python train.py --num_hidden_layers=12 --hidden_size=192 --num_attention_heads=3 --num_key_value_heads=1 --head_dim=64 --intermediate_size=512 --vocab_size=2048 --hidden_act="swiglu" --norm="rmsnorm" --norm_place="pre" --norm_eps=1e-05 --positions="rope" --rope_theta=10000.0 --rope_fraction=1.0 --qk_norm=false --attn_scale=0.125 --bias="none" --tie_word_embeddings=true --parallel_block=false --init="normal" --init_std_qkv=0.0388 --init_std_o=0.0481 --init_std_up=0.0555 --init_std_down=0.0555 --optimizer="muon_hyperball" --learning_rate=0.00733 --beta1=0.95 --weight_decay=0.0 --lr_head=0.00683 --warmup_steps=200 --schedule="wsd" --decay_fraction=1.0 --decay_shape="linear" --final_lr_fraction=0.0 --batch_tokens=32768 --max_seq_len=512 --doc_mask=true --train_tokens=313500000 --max_steps=9568 --dataset="wikipedia_en"
MLP neurons of a small language model. Each row is named by its layer, matrix (gate and up: input weights) and neuron, and shows model dimensions 96-191. Each number is 128 + 24 x the weight over its row's rms, rounded and kept within 0 to 255. Numbers have three digits each. A neuron's up and down rows have the sign that makes its largest values positive.
After each neuron's rows, "fires on" lists the tokens most often at its 100 highest values on Wikipedia text that the model never trained on.

L2.gate167:136128122148136115145137181126150132134113097138113106110163150142130165131127114133126115159109126119168102135147134105138132193128176116148141136127155110118103120111122116079115143177153113157109132110092125114151083099175140129137098114121144128143137130121162126155160141145124113111
L2.up167:129172091136123120134143127120132082157158111130133139080134137155097125105138133139143120157117103158178112138189127156110122174118137138149100136131151142152101153133117136163149097117119151094142067158100131102116097155152087144125141105097112128114136108133140106145128095197146106122
fires on: "s", "l", "r", "m", "b"

L9.gate471:153157117135119107131119135183114146170092148104138139154116135124122148115125150173113160123116113156102144164137116085157145132162106144118134147128135175113082093121131085132131141137105120088131094107116129132164134125114145135135146108112119108143148134139063150105051145130129131124
L9.up471:129130123108145119140077139128097151138143116094135114095154165097181136126122093167132125153111119087145144123138131150134143089143144097121156168101167152118178111144151118128117169149144099168119101116137136101109144118106141101168146109092088116162193120177131181118159138172106168123
fires on: " Ta", " So", " Sa", " Da", " Tra", " so"

L6.gate459:092177139152127121115147102111127098141122131147109133114110126124136165112111105142114141139116084099119088127137165132096118137085093157117108140130171117136141125143147109141156109111158100119141081115162109168124090092105088131132142103138119167121124105124117158148144150157132106146
L6.up459:132132125108146169143116133128123093089101115127129133108146084105149137129094156084129126103075146126131126110120113130145081122164157140130109082141111137108120049149120098143129122142159138118142135096145151106096120136129111132137124125098146138137129107115192116073109100143140125105
fires on: "l", "m", "n", "on", "k", "t"

L2.gate166:128098139135164127130124133162089151098139115149133127088147146177128084166148145143151153105109120070103128143119148112140159119112116096117146141151153127145125093154155143163097154151116165146110095115133133146142135162124122147115170099116147155135146152149124126099125119132118114129
L2.up166:162114144154116108084128111119132126197127109138128150136139119122148092127150167165170113089078146099105137151121165139144124114149083092105135096114128106128107131148139109102111165131174119135082076119098159167116127124111104161124150115116138109131120211114157119117177142132135133125
fires on: ",", "a", "ar", "ral", "y", "or"

L9.gate498:131103132145113113143104132139110128093132136143105149112105106174130138121083139137135106157155166123138081143077127103148163156146151129158130128088092108138109138121118113091133102100098124117130115135074125133146105133099128117157153118161175157178137101068149152172132141107104144162
L9.up498:123090155175162125140115156083128119146107148091131134161140142121105116112109142153133140089107096136133129120137124123133106177130107137182125087117077086098130171158143121187148117137115111121150155130149155125117180106120122112101132114184122138186166121080091129158161141149142167178
fires on: " V", "P", "C", "T", "V", "D"

L2.gate342:145131091142121132115151144116099106106139121113091158112182128078111164135163124129149133140125144107155189135125146097151114112137128098149150121122087115138109174106098133103106110142125140141102128108145157141109120155081125140108127161160115133121091142110086150082114106173132080110
L2.up342:156147142162158074126126151145125130127106120115103132176141162146143124117147131114094091121124130175128121120147136091157109106153115104134154109144108121133072118156123164137098097146111109116113146092171172126152113117120096105136165145084083160101119139092082143106164109122132106149
fires on: "s", "um", "el", "is", "ic"

L2.gate325:116174156177129132125137163131119115150074123113115151101092122135132087142084158150106153141140133093156141118121128089121152141132145102175137156099125111159099107129127135156118146105128097053091162138081140140113071129151125159155138146126130151110154113124112181152100097115126152133
L2.up325:108127102157184115102094125092125125111155138113136122159132130105142143083138103177112154105141161130140103125125125149112159201105113148147165113142121106121101150148140122148118080156134175136137128115116163099139105114104113110139121098137109117152120119127136136140117156142159109120
fires on: "d", "C", "T", "ed", "c"

L9.gate317:118121134123112132154169077127093120132140190128176144144096142129099108145158108153166159139131131140160106151148158132123152148126123134111094086144082172146145176146129135094111125130162110125102116132115136115124094108135123079104150114104115126132103070148136090127142131111106141125
L9.up317:144122118110147145084108159146081128116139118148141121191144187094083139169134113149148152129173090130149137113116178107137143119092144111165087122129131122152152137119099137159114099135107162124118140167121100185140141121134158109127080089107130121134113114137137148114122113110151150134
fires on: " Mc", " m", "na", "n", "pr", "br"

L3.gate409:080162166144155095145089161106125150063126150113124144116131123137141160063114167135122156112120169104130111130174120163090107142115149168121146105155099125110131116133122147126101148153131072141151160118131133155104134114112095138137110151122171139116141089126108155126145175131105106102
L3.up409:141136150141130121076125101071141163136124138096140135120094112179102120114166134106089118128116085077119119162140119200150090132169100124158121118101150110093113150138117108128149094105111181122140156137095146124154088107116115131129136137207101134120151125164135119128098142125123116148
fires on: "c", "n", "y", "ell", "in", "st"

L6.gate103:142144122138125156151137116131155099137156116114131150125120107124079128124134111119135092144152145117114127153108103110142092099080135103152105175130117132066128127176143122143152105172124128178144140132124113140116123104138113130162097113125129103080104125130129116112130136102105157108
L6.up103:097120086169161131155122115127134107094112129128096116125141122119171143141091137100169062122094167158121124136089110109128144089139132116108132113120128125075159102171140118151092151119093100130118124157140109137125138100117123122154140125111143100147143108162147105146140119113155112100
fires on: " the", "st", ":", "il"

L3.gate211:135158123119140113119113157141128120135161133118111133145124138121116127088125094131106118202116153119137168142137147091171123139131158095100137126163136108142110121129095169132124134156125137125099135125082139132138109117117139147117103081147117124145165155138128123092145131084150101167
L3.up211:160130120126090113105099151137143112117167109117070135129154147154158099109131113106142079131063153117168176161100149156133101118140093147115128110166105130087127118115145136134143139129158135103158145183148132120141139068090158108142090143153129113093135104152132108114143155093159117137
fires on: "ig", "ing", "ven", "k", " as"

L3.gate176:094089093166118149145125153117097118087118112102129072139121093118105142155162119151142138131132124132123132137067111137136145109114136124161131119082123123165113103132141140124113148142123151156116134162138096139171175088121137116143118127123143121128109128111115175148132139095100127131
L3.up176:113086154105146164167117092097144126128103135090125079136087141144131108116104137116117125121109126096139096111138171132147163133129169128141135151121144144125170156102160100132082111101135097145144131084101116151125171134177156092083126103100110119108147136088157121147139140119159139096
fires on: "N", "ers", "iv", "O", "es", "ure"

L2.gate493:115114111143148160152079120172123145145142126127102143089122111121127123134101132083130142122120113108084119144101135107123118116156125167103149137144133148129106154156152140139087132146159134116110074134174109094117097164143096149133141148128150130137112188119095116135102141121139150119
L2.up493:155112133129087144096132120101130136132119123129139115113117124101154133118162122124169133121142145121118140149175144122114146144123063158077163129129141145135095117094126133081111101142117131121162172148141132125158122105161142084124176107146138119075155130126152103110153157099134121107
fires on: ",", "e", "ef", "y"

L2.gate117:115162138164154113078136122130142117102129105129135088136133138122150089157128105152148130102154133163085131132085127097158127122126138101106137111107138128127097141059114129137100139112133123096109106144118123118104188120137148133137121147111125174111144156150124172137131119114110105139
L2.up117:109130110109114139109143163132103161126092132151099125128131164136155120096157122157139099138113120128111110132159103132184139163108165152115114148132125145103109115078146144146142119149073155124132104123142115122163097106053091124112181111146110138117137119117161179113134141101157127159
fires on: ")", "gen", "ed", ")."

L2.gate98:121159137139132088108088123079150141104150138114097188124137167158135079060162106105133147146105138136146099129125150129096154103153133142113136087118137114105114149122138134130142176139189142120163155128126159123166154105075114110116142132089109102105109137139100143119120135141151125129
L2.up98:118125125098120083125122113095155164190120155146143174120109196117166073140118112115101128152135153160151141146103173107130143138141146144095134110163164118122132150141157140092171158098136123114099147150168136151139150148141162119210161122113122135124114101132113126086169116124143142128
fires on: "s", "er", "o", " like", "op"

L9.gate149:120118119102118115124108131113132124152108138123121178130115148175151107120134149152124135147154156126084195151132117149159144145139107087094138138116110137122135128131138105141141164147145096154146109124138143134171099112142144140162141110087119130148098124153131161107142159078130138136
L9.up149:113110097131169118118143127066131156157120129154146134103101149083153129137174101089143139157148157159170160107098140104154112121133127119111110112138138129133133140126121096099139135142139143156132133102092098139131130083092143159136147148129128093108164104142111182134133113132111079155
fires on: " Sa", " So", " Ta", "ta", " Bo", " Ma"

L5.gate207:124106101118076145116155136075115066086119116107122142123116104108134135162130132093124094109144119152158119082104160091169156151142144152129126121144165111133137158147149140129151097117112112187128145128106066088143123108128157139148102125097129120140142138212105129118145117084114121115
L5.up207:111160147116139157128135109094115120095121162090125171109099153124160128113180169105137135112120163130116151118114130147163106084125117097111129071098112124116126133111118107138119119124104109116107135103116135141121132118154142143105098074117128105182175164174168130148124081096121131134
fires on: " in", " at", ":", " from", "il", "ed"

L6.gate477:127163142092088117102135091103155146127173119127182105082130183104157113111159100128149121108099124122127129072080128096124108134122129146133136104106135121093140128150141142133148152123182139163175130108116116138151140130143142135133123096108146135161105160121160139166123102167168178140
L6.up477:113162132142147127088140156143123176104129147097105128143097134162127147109118136111084149131093146087130132093115118154147146134167118149112120130106130165122181091081120127110129120153108150152134142116114142179125133141092137126109111129155137145143115102112113092163118124164141132137
fires on: " re", "ch", " trans", " ch"

L3.gate241:156135124126140098145143165128072113148144067109152097132165121158095144124108139098116134119152139153139136128123121132117117145094111161116100138127125104130124116166128140127113151146139140115121087128179100138136115136133163097149144123144141143177135152135148118119133134127109128095
L3.up241:141086095109096147150124133133147092163136119117135129120130145147110166113107152140150120099132119149116124132133110131143146179156095120163145139110147088161098131119158133109107103098142185124131123117136143137093169173125091156079140105113098147079132152090159107131163092125155115111
fires on: "r", "y", "ct", "ick", "mb", "s"

L2.gate221:110093151115137124086107139141123131163142141162114150116120132118130104133139156162130124159102157080108122126133122130082097085091158097150099112112085117135120181106142112139128131102173124136097141119119148161089085166106093104148134126149156108100125124129131129104158113116126093143
L2.up221:128139097126118086091160143099137160136109137138099139118160151122162153100155088139110117136138119116128118120127153139143124117124117161085124107147142146128114121126127112101132147143113122128109118109146151107163129099111105176163148119138113182131134154163096179122179107127150126112
fires on: "o", "is", "n", "s", "ine"

L3.gate471:154149136073100130125123180143130127113103141178097135136094148169114103158097083135112135114135193089120138129143105146094147135121112118160123123160137114139082122132120125154118151105115140144115145129133106131108104129159142130122138106098130108126119105111158105134107121188137140155
L3.up471:155158140105127137162112166122134130138123177173127103136134116124083124135080205124165127106099141123100123133139113134152095153159132146089118161150156097158126087146163110133095096115126138158103135112142152132087152106161135154132158152122128127127138103155185132121101111123160128126
fires on: "ce", "ide", "'", "e", "l", "n"

L3.gate395:113140119101096146061095173117137156100169139155070143147101133136115188122084116098117147141154150132153138104168147090130150096092130125122134119136121148115154135108141134130141164163186124119149134151132143150135112139132108136105142123131122113141137121133090172126123133175119164103
L3.up395:094131083133144118156080104131148176172153161101133141123142150128136118091127103196138150107109135183142146136128139126141151117097187129138155126147120130070096102139132148121105113135107110118140167069104128149146140179131111097117141089180160175152126109121136135158134148120120146144
fires on: " well", "amp", "other", " All", "ull", "ur"

L9.gate452:173128104131134121124120108137110187113143100133139114136107121135130121151133143133116153157093144147079143127101132104160121135070173137142109171137079147150114147108132100108174103121139119132133106117111160108123135154124109122133155103134157114133089141149176140144116124119168115123
L9.up452:142109092128128120152121118138149163142133143114135143133144095182128162091152096131066139179124169118143107123111124150103139173131097121126142134176120154124103133115133099108127125104160119120156142152144129119163097136169073164105078126133137070138160165158137120157071145108170124138
fires on: " No", " did", "le", "ed", " Do", " do"

L9.gate466:129170121144153148125171149117135133163167146141120133159135136137133159152136144143114132085127191123137158114125117134117085100134147157119144158180102147143167152124120142118129159121166139134130153164154134127092129146133143097145174117156117127123148113136124171062203129105170112138
L9.up466:151155124129106148109126155150135143158160147152135137112137133149169151102121129142147119142159127161156131115116128125107149084156139153143147108135138188118170104106129139167083110127140126165135140108102163153161149136150148128145092114152134137172156136117126163130199120137172132100
fires on: "ur", "il", "hi", " All", " all"

L2.gate10:123137129163140061107116090116137092119093176121087144160106162145121114150119119166132133141167150091127146138143107134122140127175153158120108152150121125152134094168139119111138138129131107101158195107174110155118148099100120126146115148128094127148128102101169155097102141107121098079
L2.up10:127065073134162136181140090104106154104129132140170127137133100107095120099114124127148115129093139080145126141162114172107083071120156174168083105129112109141128166161122100142111142113126110132152174139165143122126131124121134118112134076180134139088184132120126113093118147108141186128
fires on: "n", "on", "s", "e", "y", "k"

L3.gate325:098151120148147155162115116134144115130116106153095123195147136095091105121115113135135113121112139092127169121140138075132101105159164118163163118140099103127106086120105124147112149090108121157113121126171120124087148147148166152091064094160115140163134152145133110093161114094093089162
L3.up325:119143105165140121150116110108183137161135111144145119141125108106139134061170103106083158117120108117183145171114136147135120140132152117088145130126145141161086176069119170130120142092130128112133152137101125137113140137103098080140071153133121163105133116117148129070120089100149125137
fires on: "ing", " the", "od", "s", " as", ":"

L9.gate303:105095113123131159164137164118111171119101110132102104149127177173120133162157139138121171114130115173181123079137116159078143131116115120089108102177134112146163125129134147132146085140142116122123089132074135153129103129132090138117157134149139122144121168132088140152154098174144072128
L9.up303:132122107114123224126128103155146120153132137158153144127093136152121090107140102145145127147060090127205141127181129131167142129126126100141095145109118161121096128154115150092140122119140124144128140135120141110149156127128151131158136144106131150148131108099130169156080087115140119104
fires on: "ab", "ist", "ib", "ru", "cu"